config.toml
n_layer = 9
d_model = 192
n_head = 3
n_kv_head = 3
head_dim = 64
d_mlp = 768
vocab_size = 2048
activation = "geglu"
norm = "rmsnorm"
norm_place = "peri"
norm_eps = 1e-06
positions = "rope"
rope_base = 33100.0
rope_fraction = 1.0
qk_norm = true
attn_scale = 0.18
bias = "none"
tie_embeddings = true
parallel_block = false
extras = ["capped logits"]
init = "trunc"
init_std_qkv = 0.026
init_std_o = 0.00612
init_std_up = 0.026
init_std_down = 0.00306
optimizer = "adamw"
lr = 0.00391
lr_mult_qkv = 0.5
beta1 = 0.95
beta2 = 0.95
lr_head = 0.00839
grad_clip = 1.0
warmup_steps = 594
schedule = "wsd"
decay_fraction = 0.724
decay_shape = "linear"
final_lr_fraction = 0.1
batch_tokens = 32768
seq_len = 1024
doc_mask = true
train_tokens = 165100000
steps = 5039
dataset = "wikipedia_en"
MLP neurons of a small language model. Each row is named by its layer, matrix (gate and up: input weights) and neuron, and shows model dimensions 0-191. Each number is 128 + 24 x the weight over its row's rms, rounded and kept within 0 to 255. Numbers have three digits each. A neuron's up and down rows have the sign that makes its largest values positive.
Before each neuron's rows, "fires on" lists the tokens most often at its 100 highest values on Wikipedia text that the model never trained on.

fires on: "|---|---", "v", "ew", "on", "h", "u"
L6.gate481:100167170163100131116109097156129162142123106086155101097170145111121146096114092130145113102122071123135105149094132144142135156146159131127100132114098082156098101132159151145132152156189173094133103128137090156161151093162085118106145127129145134114162160109122133068131138181123099104116105114106096144152133136139145124083136136110099171135174116097155096138110127155109128117115145099130122103163127123128150123154107140130121137116113108154106164151104143149170159093081118130135148113135122136116126173120111113132119125120125123096107173161124120125132090083142111143
L6.up481:081165149136102167119119144149147153120149120114185112112138131129124151106087142128141132089176111092150136125137107138147149114151114104125122116109089097107123114129116152107137181075137151131165152115122152143078110106132128100119175098116138129158118097107103104116122075099090140133151125122089086159161137115110124136086170122122103114161103141108142168170164108095108113139118130112098124096109109144159140130100119119147128134108114154170131102133141131156125131111128106128140150176135142166105158128163137091129059186102128166140139150102127116149142120085134120111

fires on: "h", "ok", "ept", "th"
L4.gate748:150121138112127096150161123160143212127129142086154151143167172104115097120110139143134112150104103119140125098103173104128109121129134123132129098170133098154155154115152168150130130088140163106077104120118100127142117147140091165155145108136132113124152076185115126092134120114114122136145093080132116121083132152103148125138152139107116152118116135126090101095152148152133106076110132159148182136161116130105172146124112118098167127118117151135161162171148143092098158116117119137131161134114141130184143109103133139089092140119102089143130101130118155137125110122136124099
L4.up748:162157094111162117103108151139123119172119111142137131126133150139110120176156133110190107131111113102124142126156121154125087076119137162147098096137146136127127155146144122101149117085123146125140148168127097137157132145122067081135141106128133137115155098152120162094143145150105129155131126142114153083126149105134130113103101168118138118069122120130089150147120155112158091126135143122122121095126084118134130154144060145133123128175115083103104123134129077091137120071120123113118098150095100138125152158106099087127111135103110116114145136130137081128134162134170066120

fires on: "est", "t", "ond", "id", "ar", "ast"
L6.gate18:133105091120109120158120090176136091153115096103122125135140129108113112142121146131157128092129108168139163141145115222164106119130128112134098128140132120132147143184115089127147151144121090134137103112116125089129120099120120148134122134110121099145126168123118150148109156124115127173153096147141131143130101122159166131119166111124115130123184123132140148159123112090115096140123116138121128152102140101175108157159118167127164141124155125129091167114095144103127128139143109133119168166105150141130149111168087115150162156087137118087108182092110100139162077103072127118
L6.up18:114121124132167133063112181143153107133143125132134126106167148126123097128164141149129156112152136130115122136127131137125122131163094125117126123119088133113190129125097103080113142123157128156145120152101115164128117132106132166094090154133144107147139092138108158152085102176151104069141102102126156180138126125151116132134155151079113155092151119151101136101135125165156126110110145140118179099142135125164127125096120136163134139117132148159073154162127172160103107127109137128133124104138137119075142190109100152109159106156150150091121115090128112127144103102097154114

fires on: "it", "enn", "ack", "as", "ick"
L4.gate589:115126118115072091079160099158127071124099131094146135088117159121145144102118187122122108164113132127086125102117123126148122130124141118138084131128083133117117121125133104116126120151148162122158085129177076109114129121107149140146111133142146117204116110152137142127141140128126129141177113155160108102138119115117097151120121180099122167103120141157115110130140120113132111142141106140142138080097135140137138133172118143082103144121157139109133155164086179136145147173107189145110124139148129132153120144142133088153083133136095110145114123095141111160141151126099182130
L4.up589:102110127075106086115174089116138126094125117124109179158114081102078154115103123102116132090140165116113089132138136120163149149156141108126110128130110128174144155178157119151104115144138079096132086129085145155126103124155163127093119143139140179136117156138105112127129153108118120150123153112108125095144101135147104125100145097138109138100134108102182068122135135120131121117112107176159136136058099110124130124145139136140148141129119109136079099100111162102122138117123164118150127113111114136111131130080140123179156070132123140123112139139109129155170133137113100149

fires on: "th", " Q", "G", "id", "D"
L6.gate282:139115139095167161161129134122124098109124127103119128118135132114122131117088155125191108199127087117131101108121096068165142154119145099111158175136159127112119158111181105099186154102155141131151111150164153139177136114153090139131130121109125134104125123121136111112132112139115133107137083112115097099169109152159126125176168161136102089069122129148109165081135134133121123116105105102122143171108149116124152141098145116138141167082144157142097151156126111105149153147126171102107148119104102113109118118118124134110109114128114144075113158144126099120152118133114122109
L6.up282:088109171100137176127120118127124142112141129149117101128160102103104163115129129147113106104150129153123121119130104075170154143152137162081130128125132116154131105120156124094171108091124124108144117130117121167090092129117117105130124117132122106114119159104132162130128135091116104078124078103126142118149157208081126148129131117160100099120121124137141129130077124139135164130158117145128141107098146060141129119189122117082102141138133143106074177141138142142148124111141119123150129160118108138080109094092122146165109160115131164109161128111106089081139137108124101147

fires on: " ab", " pr", " Ab", " exp"
L6.gate165:132081158116078110159134108143129124142147159124112124139124109140134148114117147116069103130150069123118102130133130117118171097102115133119159109179173128140154115125113101111139141120181092132128111110111124147160171154137129105155105114117133175135119154117145139119145118090109092102072119135131148097159106124148120173118092156166132103140106132122116124140146105161142130099149104099102092115132130121118160133123098134143100159052144161141148105120127156147129120133111132111089177098167127130113074119163084094121148147107154095126119186134131097161140158142145113124
L6.up165:122131121169127164109139109105115098141120141152124132168133141131138119180132101121126142116148114091113100169135111130130169096095119158156146130098104112135128150156119105103122118154143143134088125111128095150133145179177131132146153102107132131160137134138095115147119149128137122157103098154159148108142147091101104142139084117094098146122126118167111077129127080163171097126158147083161130102108145173108169184142109112139124127134174099121134107150113127107148128151077075146119129109131138143082098175102119108126153114140151125126122176144134084155165126131156088104

fires on: "\n", " com", " l", " Com"
L4.gate431:097144135103099148195145151098168149126143099121119098110153126105171133143140195117104073137132154101120129153163096116116100122139137159156133152088094091153105173113099111111135148127130150151125123142136110094197144144134107149127141090144133173150156133149126102120113128086136139133129171106104154095157137130149100111122119150133114131130124100111135122141162114150116159130163135068147116075122140113151134163126170125120146116076114109076128115154140151127117120170117164150112133151108132124112092131138102093113113125060115144127098130140123144119146098146134107118
L4.up431:148133166136111129135101112100139135145114169181119126133110134113143132145166163169139120138130098126127136116135127190116126140129092141110156161138128110136102126091111138127150122121148179161103176124166120120124147106168134093159167125140136153077072107144124116119131109091114139154130131144115111073172154106135120102099115113119147132141161150105148119156132090104103164125078106104103152126168109114138152175154144183166130098105104100120179125126111121103083120100140131150132127123137141118090165166143126091139115116142134169086123142099159122103104098130148094139

fires on: "if", "at", " which", "ell", "id"
L4.gate420:118142121090121107117093116190164134194110130116105094084084150140136135130135120099153108131142128154094107088150146102136144089177120132137125149129108133164123108155117121119143117150152184108097104122102144121158110115054114107124129111139143143133128112112138137110167155128108124120128164145109138129136123114089072136122113147129147115163131116116113134173170136091105185170157122113103135157097113117119140107098116152109165111142149144154105153144108158133152135129119130157110113122149106092149181142083110090127104122165096136107081120124132152134082122135122167116
L4.up420:135172144082136109126127120146135116128129103072121107123124147142140117139038133136122131126141119122096119145146122076143142104135092171094127154137083145091119165103142128138135084107123176090130142116115138084092131149168146118166161102111105153168155072114139122078162097134131081150103148115113152142119156121150161121131116166110052150126139104147119127076123138120142109134120137109123129100124124146144124143142152139140122148127121119152118110157108143124128131117092138183120104128098084100135152130116148099105139113127139149109145136145107089148182145109162135135

fires on: "==", " exp", "p", " l"
L6.gate455:147117092113123090199085075121131107134143167082115145159100090133156120120106136124120080130133144101115105113146103120102189044155099114128098146147111087089150116117142066131140154178113127114121095094151123148134091114143123111137134129158108115138153114143133111151128100093118141150159133139097106116133161072119127149151146115128124120160139082097100149121125127111144114131123100119125103113123153116144121091136123110140143090131097141130134161104099164128177094117123139130134149154125140128110127098087160129136113162105142129156085139105149143116147120114095148124
L6.up455:102128125122096142142082127114147156116087121097104101129104074101092097133135142104160105117131151117144101142120099119122181112133163111118147180118137115113116113149120107097130153143113124146160090110120152121101112157136117123133096123150146148138082096082124153157118136130099141153098183140126143135168115080093130096150105125143137110154106101123126063098106116169102127120145107119179087122095147126135139117133137081126123132116124147137122157098132140139182087074111104119136122156144164143162065161147135142128097118118151132161103123127138141157086143101139152114

fires on: " Ch", " ch", "Ch"
L4.gate184:139175100123139091142139124085141132124138118146185125112171132091139135151115134113093105085076154100131118160139126081108135139122105109101111192154107143116159089125132118157185150119151168152124116122142111115132129182184104156113079106146173124144128099131083136133097170140099145132171130140161114169139119113097137115121142146144149119107170129120093096122159152126119094119126132098108125106096127140133105163135136155133156092136096129108105134152120125129150180085100130134132097165159136164104126142113156118116137120148143123122118145116165121099111118113110088119
L4.up184:087125122119103144149115103109162181175135094144146127082166119111110122149098164162163110086122096100166120128102122133139153166130113111145136086152108091137104160150167124135154162148124141108116122147156108152126073171133109150114090123133158169127130100157139172130122147140119161134146144143151170130137146093096161115130156132160136138126164120123126079114153152175135121157130130151128122172103134087145115095129118109096132105132142119136142162145129139149135156133103130096136155130105111118105107125112106109098125155101136091150172169109125138107161116100084098073

fires on: " en", " att", " appro", " det", "ident", "ie"
L6.gate611:132104143127124096134124115130125141172067125115120133129161140114107081124086126112118159140122124155085139105136115159131142117108152073082097151089098140150100123099142099138162123113127137156148092162128113121119126138123104140159128086172120089141104111140105117099123113111140133157117143130143142098092161180128128120179128125130081148117171157161111156078139146155139143190092165146165128126132104138122128118112117117123091130090176166071122158114139121168142156143113135133138151162116159201130136136122136145153145135119167151156115129146151141152136130114139103141
L6.up611:102133095143108136148142093106174143125116101169164069085131112155113118138124115125134160134139121135137118164129121133160182164078130117128121147174131121160147142082125125114124120108091110151115100105077136141129149151134121173155129110150117144156103152115111144167126158137105104126106111167150129135120117125181062156123131117119120174129162128112109150121158134176147075110147174122124104096159127106120112076103132114147148119080114087101106136115158146162153137094149110121148132145136118112107097130147134130138140107073124127141099133098121141099097085126103123149

fires on: "a", "os", "le", "ig", "im", "o"
L6.gate424:133128153128144130180206110144128132144100140112106126121130138107135124097129138102151095116103107107112146104110123141143101133196165092126099127135120179126110118118130098122107086111131115161127124118098143138117113157122127174172112141148121099142116137143138165125144115100132098130126151112163104167118121118137096140160124126130144172117173151171156071103127147165145135175118111153133113120116116124122124137091138096134105122159165126096163143158108121155156137129137141094086148147107114135110163161118116116167107112153112168162107118103111102141122183094077181158
L6.up424:137177147115103101121138133140098114119106099111128191167117074116123150162126154113098097134125110114178131117123142173142125145095060122138114112160153140096115150194132176151111127153122142098113156120158102150128120132143077100112130094125175100128098100152137144167137155134110117079123098150167127104132117106143127119158158095114142159112148103138110149130137084140101173139172154114134108138109118153087085119095103119142137113122133096135132108137145122126151128139134121153083144133100162166152141128119121151125144159151146130086112112107115102107145172116152128112

fires on: "r", " Tr", " Sch", "ra"
L4.gate182:130159131132114123104134138110110142109139148122126111114134163126127165110142156159114120129112096128161109122124161138129107128134082127127121116176110137152106187082137161119145154141131168145118133124086124150115151118123114143196130134133110115171184140106141139122157124130081179105138113168157117163107118142112115117142128137129117145144173124104141114135108113102135079157109093124083125151136159108143132170089133116096161102155132132097143168147082112136116126123138132129139135150146160133157136102107068057157085146131170114147141166132136152146116103074082102136
L4.up182:157159158159119119135109123122146103126122123116120160138170158159148115118131082118175150143140117134113160142108138079163104149129115168098138119136156141100097114115110131146123097137131149124128128135152128087072095136130166160108109138098125135104141117101172115146148095095106124162117103147135135121148098151114120147139152170157124129121183157127151142136124121116119131120140128131132131151149062098119125100164146071140170094133110122077098136144124139137121066150101135147121181159168113163140188152133112165127121149162130088108126096103149096126144101124127126078

fires on: " ro", "2", "ver", "he", " 2010", " 2009"
L4.gate758:105145178131097163128108189153129146084142113098116112148098137136115125107094130135098098153118105101137175112120120126111164098155098098121127106118131122152148161091113124152149160118120125098109130138136155114109106127166101093163100120162168113104137123150129094084114122115126121080102092138099071094103132121114124129129149096126118098049123151085127117134110130117177138139113154030118122123150132151100163149112122139161147126136129146101122105097112129136142131139141136152116114119106146094106114126096142082151122126071129149145125126134116110117128124148130088127
L4.up758:156111141147124150117106125113114119123081115123138148149080130176116157115106126130121108100150133169126172096146128120099110091095094141165127062175127122170135118105135121117144127194161127163153124103127152135167131141109085098154120137170145129168127144113088137096126134124167128138109140123118105179126121126124114093127140135135172113157127121150109107158097166148130163139094168093136104136152058180112142103122139116147150155162111145117100101119124146132139133121135112185143129161166128157134097113134100129130132117128116141124143151127148083100120134088158164127

fires on: "ab", " ab", " Ab", "ib", " Ang"
L4.gate569:147109172132123130112141140111152137138174114150125083144101149128122127094127089115108088152082095132072160097132128133170151142115161163118133154135157109128126140097127158145141140120172096148124111087171115154153123205147136171133160151133120146144132088132079145170101153136124159162118141115123122123144163102097089143132124133114107126125125129078110113129123090168146096136137113078122145112137107153096142169065127109138133138149136124119111117163093111111125133122107113139119150103166140117169124088095103123129117133134119133139113131082148165096093152156108108137
L4.up569:126143107173141116107091134104150154124140110139132170120140120119131149153155168170076124141130163110120116148132103158144158120109130155132139177162154151139112159125120104103137132100142128114126118129124118151172119169130157130128188100121083143133121169133123145136150103116095148158118124147108130152093094116171114132102155116109145130125122121107127122154145100115180099123159094118134117112112109157118143091100111162186134097177110086095133138134112068113136107112142150151122099132099055104105118157135071131168120108156136130126176149110101122144152151122154112098

fires on: "===", " ==", " ==="
L4.gate559:141160110163143150146113111144139138126134175128107132118145104060140132166118133109164101135139136149144123114110104168155120098115122124115101166097140122127120127114110131111177135156163122150086146106140120156116125098122093099175095143107116139142114133202123170135109110132133156130141097149112087111165160116149132151101104110118092130123155140146143123138142154154151110109180144171131096075103099122053136129097122111165166165115130127158086135175133127126127161140084093106129126129129132175122127139111103127133102101125093145149105112099132120116143120076116131151
L4.up559:164140138136146138108148152113148115142142118136069148100116094125127128117135117132088111123159146161130134163126092121109159142118130114115124162136101152114122147128105108123087123131145153085134079136140146059175131126144107169143167121128137087125155180127144112110137147109081138157090099150131138162093120126158144165113150152155120122142096124119189161124093098124153142161102104163110134130084141168121098162125125132148092144148168160132153174101115136126157160111125116157106117102090183144100101089097141111114152133128093134126125098113171115137136125102106131148

fires on: "ph", "h", "th", "ch", "id"
L6.gate625:087149134142128123133127112120132111138117130135118082141128153104119104079117177094148099138125099083123159107137154156128170125128120123109081160136105106130095111152108106138173154071126169097110137099076104120154157129128095131131156136124146167114139130101071121077141155138141096133167121122122147113107135124159112128105114159109125129094104113121124124125114140121085120100164134152139162117115089118146143145119103200152162131112135162136105128153123160093094162144091151117118159142083118145161169163087117126148131162138151134106113172114094122114151124122088129140
L6.up625:134124105150127127123118149195116137113138138131132182090145157128111106174118148116130117133133122068127134128131100104093177138134062161111147119124177093100133149125106153121186083143080084091106148097118116166164154135123128147128128110119157137123135072139097160119127106135118158107159132114132120098143144128157109151084139148144139147116106103098143137112118150118079156152156124134123162084128099121156127153135129136121133098123135122130140151153153143113150164088118107158123148204170155124140134149139143161164125154136124141112163106130130099160139152124122102131

fires on: "he", "le", "les", "ro", "rick", " ro"
L6.gate254:149113100146109173152130126125079089103149145163142149124124111112138128117151080145135098112130150133171143092141097165139161122086067140171098160116138145122111139148128136132160130190123132126148122132135094144165142125103154175143137151138136073132127128190129141101184118166095151111114101102105107109128151087156123146115139144112125140137108154147124127159156168114160176131131114105133096121135111164124109140161133101159117143163128101105108121153117096122165146146136127162117145125111173134063108114105120089141117100133123098148120141141159135125144126142078106129
L6.up254:114139110126061120126193132118123093133156126110119168126110137160132118109130121098076152126127107096119145113158138135107129102116151128123142075086109101149086111123082096125119135159137150155152134104158107099176129104093124161116152142106158080132122158137100154143137071145170123124119103086104135162088120150140113127103127145134131136133134189134145097148148108121149153101133136127103123205178131168139124130159143133125149140170175134177139140116137136129148130160103137151132134130140149125126121131164153160109140121113109129121139154134123182084110146098109141134

fires on: " L", "L", " l", " d", "l"
L4.gate375:140126160100100164147090092089162133098139128152111126163140124077161099110100149133131098109109124047159124108125114076146111117168092136088130101130118153141158127146107144105142099123100141141088108169145137118141096177120133147112061102133116127129121105140147104119121140107167157144116135153115096113173106122156116119106092151078132146113148092087112122124135116137112140129133088117094135143141119153133159143146164156157120172093130063129150154137138147098147091117092161138133160105137104147120105128139116160112135131130129149106144147085134113114099120124110150126
L4.up375:104148164127097159131129111096161139115095111126130105122120165122162161176160132122090140134118121084187131130119110124178113173120125101119143099151131145172116160158153098109133145101114145142142134138161145168137141145185118095120083144122178127120093138107162121069113130111117144081103117141109143145178117150118082102151075109106124157095138114109116111097123186143105129139142152165129132139077142090138135124141132146150139142082127113088126173151118138103139124102133107125127114104132162129141133122159097120137103124104153114080094112127130147118123136110102145151

fires on: ":"
L4.gate505:114121121133079148143123066143165157106135143122161148114112126107135134129124131100145090160119084140122121161115111103146115105147097122157156153142102144158114126143107084143096137127108095122149092133143113086111148159109093157151103097128140113150138188150157135115145111155125154157133129121096124117106159143168122122150126120111072152137164144131062161106138198083092124135171097124134148155147127149142164076125154134144135143101172192126152156104109162103089144112148120153153121111147156124125161113149129105103122121092129114130098140131125124127107122112126109119
L4.up505:113149138128094152146119157158151121136144146118120166169101119094158085084143127109135119147110111077114146141115135115144163162158176085100092132120139163131132114123072145147109105146133137134152145132161105101129138106116158142097103145084130099173141150108121097126117108133102146130113115136138108134127121130150121133118083129157129132154100147149142174112082142108144135158104140080145126154137113133076090109124141100106147164133152145139140129139147172115108155139167100132169120134134111150111109132131074143090145147121074166105122088091132103100138049120135121147

fires on: " and", ")", " ==", "id", ").", "it"
L4.gate419:107165136103124104152141168139188154169096106125129119124130143114155119187157133143187122103147126095104138142131157171123106141109145132138127148083113097136105133102087130122121128117192132145142104141122102149133152115151133110172130168128087098142140105125099148114130123135140146097168120130134105152122163139069103114156115128150115148109154112070108145116119134164137182169167160111140108143117110122090134144072101118095144107125131142119097133156145119148106141181097142117109095129127109199102135142119135121130108129118095156116114126108134152129130111093121118166
L4.up419:125094107150156100161121147145146134094076121083070145141167147078127138122094152112111154150113125124120131124106131114152120141129124139113111171121089171123135132121114122154116137138172116110110145148185110145121116112108107137118138126091107067140084128124156123136170075129110112147095129139134128122135118089143099078136066127128077147155127152120113133130160123114090129105107151113140108118150151131150124140121125130144165154080140128157100134113119126146172145114140157117118111163133176111110166131178165134121108090155125130079143088080133158131163114146131096116

fires on: "m", " and", " A", ",", "th"
L4.gate235:133184109178125090149124133115160080155136131140099129133161148157122123151132169090125103128136167071152103059127150152122104102123129131126121118146151137113111083094117111134208122152134158111142124081110106096108121126145110138160153135138106136116098128110149145158104124136122139118098157119144131151096165109120123163147190122155182151133098169147134124138102123156143155114152084136125132128138076141131118115121125152122143140134115148143123146141112143138143139099127094133147122124110134139127093090090070121136132136102093152154101137096107142091093086108141108152
L4.up235:166129152127157135096133140115097123104078123108133139139134137138139136158183156082116126136124135093182133146116120094129117159109136136117116102142158102118081071114077090144146151142121074113174122108082109118131117119091129154130138092158115133116105105109135139139159132113096091131173114122145113122137144091160091144122090114142120097086097157102127061131144184139093145130114140100138133087167141158098140151100132115152141112124108097133133134123128074125175138126130118116107130157149126089100131106086133128124129125125152117080173138123117163120126128118137159141

fires on: " (", ":", " |"
L6.gate102:108103106174117158119112087102098134154188120128128089079131152114153146147136156095101141121106129069170122143140104124108117120172097125101144121101098144142091149115133158151111128145105171141113116140136145087154175140120092136123152142124121103137157125101135104124152124103119102149141131148133107094137119158124159127091152131121117142144136140097125145106110141113088134156144095077114169110124117139150157121056084136098103125099123176116162163126103153151099160119139129134152131097126143160138110132121118129103115091133103137135129158106187135122164131081139080151
L6.up102:163145125128118153145107152159164133095135177138149124100085114143132118110160110148081142118085084113134156119125110131081126097105138142143094127184149143115119137167133143145142149128122102126125115166144147117133137126137119125155092091153123110132099091097142110134175119078163155181124106176110146141114102118143086154116118088130118135106136166088162136121087109131114114150098099153130132160115122137098136166192077102163129155137157108099151125152136164130119113131172094141124133119094123133156130125154113150123153084110159119114130130120135107146134082094161095133

fires on: " him", " her", "5", "th", "0", " William"
L4.gate41:176155130134140101097131154173138115151105130126120088092166175119169134146142159109159078099076102137125168155152078161140124128105133163186109099092135072122130107120090128134140107114138134109124104133128138108071137144090120118151136128186166127115173124151133152137151135122115116112138117142139111144099147173162133158147147126110088133133155149132158130129113144092102142144120120108114120119133141159145142109110140093123115119138112161099162158132109106118138124110108116110127141100138085101153158128146073119096102142143122140130096158091110089168120180150123119147
L4.up41:117158160169127111082140160126157150125134112162134087136192191141108170126132160129123104132128163121152148106112125185154125082104161096139127135146154126113100086133148124129154127122126140162169084142113118096134181113138157131136130165161130145095139117101109132142131155157139150122142085107140113120129141145118093120156167116136132140148097146150141155115124136139081137123155143146137175115118142140153182157127138169109142138134128109119147130112112158112135100128096112163133170175150132164138123116158112120130172124165068086129149152154130144143088151104104131140

fires on: "al", " prov", "ig", "o", "ard", "en"
L4.gate717:163116148141111125138145140104112146108134172119106140109131124115134157126132137098131124140128078134142146073164138097165103095120152121145118124131119139132100193133133121133147142143152143108136144078155107145100133144130155091117121098098125157122100095167123124107107170121154120068114168172140141176106144132165102146173099166119064121075093157112137121123138141154134148128161124134168136097114146105154141118131133126141138162141127132138112139144075126149169128155111103082135123117085145128074109137126114114137128145159150153103103089100091141140147112114138169084
L4.up717:121125093115117138123116143135125120126130127138156122117111108134132210076109143111135112146130123116122135097133116170123098168100099121123152121163121118137073125178082130107143145149119110159166128103114104151127124112128145104177141155147137117105086129143085111160063134147151094135133145112115146101136137110123121112110102122125131114134085136100122149132124138164111084086146141110105107146167131127147106140161105168130148151160096100117124127109139120118165140130135131119115147112131150138163122065108147151109192160099169096139052130130101091087142107136143121091

fires on: " A", "-", "A", "ult"
L4.gate608:151085208149131146118152127131119090113118129114132131123169152110153166132140139122147117090109130132145110135149127129133083141131123132106101097121118138122132097136116113186131169152123083083099102110121103118149132100071107144152125133136078100183129114102114158128152131078113179162075137140147085161121141113123121133134117107102129151115165140130119103127134117138168145141121108157129157135136157103092154125098146092107169155080149181127129110134127109146140146094166115104138142105120111129178096133146158101117091130142138103155126128125165132173125151108099101135
L4.up608:146104092161133151116107186129123150156182136162145089132167118101146158132151142162127145144129114187163147121133090125158127109145104092158117148144120107116159108116123123135126137127081150131101121140127108138119106108145147090123153123094121150159170138138129129120068145167143135134083160107163123108147125129159150123152140116168149101145124147123124110153143117145221146146119126096102159161124124136129168079106143118076146120103112127123126132128140128157105136134131074160120136124109106130116125133116146122162151153116142069118137074131147103071132150136137150144

fires on: ":", "°", " class", "ear", " period", " mat"
L4.gate447:167108146078107136135103102125125114123131135153131132105128131093130124127080156109157120092115132086077119126147140123121116094151132163147117134109083134182078108109102069180114106136146170160125129100144148114101145158089123164119159149153123110142123164122130086130108155141124123093167137168130099132155151107187123143101103156136137155118115172111120152150132143103065092119125069110147115152128101123113165134112100161157143130111134117127144145108089139112127127123126074119123164138134118138109148153138109140165152100095162112118133148114103134116153176147125138125
L4.up447:143132127090119215099125120151112162118102105161145108120154142157115110149150135139130174136144106145108110115115137121102174099137086147148129109137108113129101115126148107156132107115069137130155108150175169103109163165089120151139105178127090078134129108141151146127150139138126155121130155110068112124155141125106103136112102141152122131128136134098096142092115180116093131148070108128121180171123120135078168112137121129102129150150172128093157156117132081124119121140132076108135141136119129113119139140098129146138120124121189127135137143127150149150094125139101105128

fires on: " go", " ro", " com", " Co", " Ro"
L4.gate347:139124138152129130109104148142147110145144139127120089110137155125149170133104136146120143111135156085127153124159124092117117058114142113164160130107106118160125168083116083104132145113119125138149129116102117112091109113091095107166118157157126160140119152105127115130102078098131131107107132147095109127150126143151123181137121170099156185121107136091129068149119156152139174165096115105132128105125148151131116106085127145118159149090131148127162171146112124129113149166094078105130205131134105130112137121096135131130150133117119118152089081135168112144115143104113156138
L4.up347:138117163142125128099176130109120181136126140122155122110132136156101086120152139191089116114109137114130128095136154141110125106181109128103144169138126147152112171097127102098124149144115164131093132145099163158150128133103126142134130088128130127114147117102087127098092112153139148122114093132091105137121164126140099127103154099183157144146154147140110111075142088102107159138125116084096167072125132204151139120144152116117098150108109108146139154099139150134085133143101136132167172091146124125143167131155106109172122141115113114133129143154113131142158112155107153130

fires on: "b", "ent", "ation", "ated", "ing", "ic"
L4.gate245:127087134105131102174114139139170103147114111123163120138140132118125120133111106104145170096122106129097174121133146114141087139098138193123089157118113133132149112160090139127108137127148128127098111102141145100122154111060112154155111103165134129142152140128113117141092112117119111108136113133125126133121123100188141104156128137111127150122149117080088137142126116131139164110117136108077157156112136090122149075083137125126157171115129131148056097138113153159134147162135116136138166094074171111138089124134105090099128118076133108102094117116098109140144097140118129157
L4.up245:108124118140117142127149133138117161148116127123152222159120146124112117157120110114119118083113104118100108148112139135155139114118108104128101098164127103104140155113110090126138085121108128099081159135124114102179119110134119093137109140134158099144156136108138140131118096144129142141091117162156147102157152151096134145118134136186109111162113129124146088108104091121125132137150124112140131190136094098141141145090166077117177141162178121154129128146112124123131171136122132144099133102162149094133154143146103113087117088074124113127127087129090083123099137132133109077

fires on: ":", "==", "-", " l", "l", "L"
L6.gate725:130131126106091129192063101116175091139135162084072141130143120096136110105109125075104106124117102130133123126130104126145136096114110162148123161116106143151127140151101104141096115073116142119117117150160113119143154139139127084196090149143134107161124153114125155120142121113162089162119157197107125125137133096110138133131128126150115140132172146121112157106149161128119156132148109128136103144087107125138160104073106117114100115102073136127144112129116142111155124100087137116143170143097133159128121138132139122117085114109126126156066140122144129110166116101128135166
L6.up725:150152127149082133161128109143127147084121149139124113118116141129168104099112135096076142126124126082153157077098138112142122105110128141088129113136110185092124115131142082130135164120117169128131149107156131107124118166152104106144151125105179129133106126121149109110116136080146079087094136150118134115166088094148112150143117103108117111073128167149128177112119130170101126142129141102121108168146141136123145107106093112098123116070098126157122119104107141119157103080111143090109162131120101154085136148145110117133114120112154087124101139142112173113138135118068137124

fires on: "\n", " com", " ro", "ro", " ("
L6.gate342:150128146156127121120067148110172089167154139104137136109132140135134106167135129119118083130134126138172107127155114146128123120136110137142134142131096110115080170124104107151135161140121117125111107118108153114139161104144123122166182125153114137130131127102122110122082107088122165087128124141136115103178102126164157098109154178151131151134155147102135124094123143108134157153109097089121098104113100139158135080082093134176110147116120108077115115120098162152116183153140089130120130166114132128068105081117123099135126129161131156135084111165157140133129175139114126132
L6.up342:146065149130095145120141129089102143121093088124137145137117110117123137121116170180106148117141118123140135079145109179148104102134122147142159134142142068128124137122133137101078149153126107166125133155146135138150122109118110131115131105143096132127129146098112093176110111133104111121106110105097143144145101166083085125117116098096167146106079101123120091133101142110160120130121172119130108113133135119140189146120141139138144133145117129078137124123129139149067093136091140129111154077180125084134149136107127122104110165118140096155119146162160096102084089145129164122

fires on: "ch", " ch", "ide", "Ch"
L4.gate109:123152134106111154147120123126140138144089140087125120094099200111102102101127130108136140094103077062123123109096089175114102094144155107135122115135116156106115144139164133138145131113158151149118103134134122151144093150146115183156097107141103168169085093098107119077099147128148134110133124142110129141147104113100136129121099114136113119112133131136118152103127150128104119140114149109137154095117147159125128131150112084167129121169186125089076116141138154138085145126128201135134177127119125139119156144144094082081143142144110156136115131116105129156111112112111108114
L4.up109:113131132187138122126153111108107139130123157112143111110105178113088161098145097126101079072105121104139126113142099128135144130161146111146126120149061123114097132134128151147112139129133104153134104126103123187084111168184092109154132149123124132115130131087136162124128171148133133130099177093126136110156096138129168093169145127165106169132123126138101121153111161133110116129117131156167108119162147116154117167139106135170131111126118141114180142101125164136134156158111131082144108159137108134111111142129109081094135165096162102109127149101122077113107107131102113139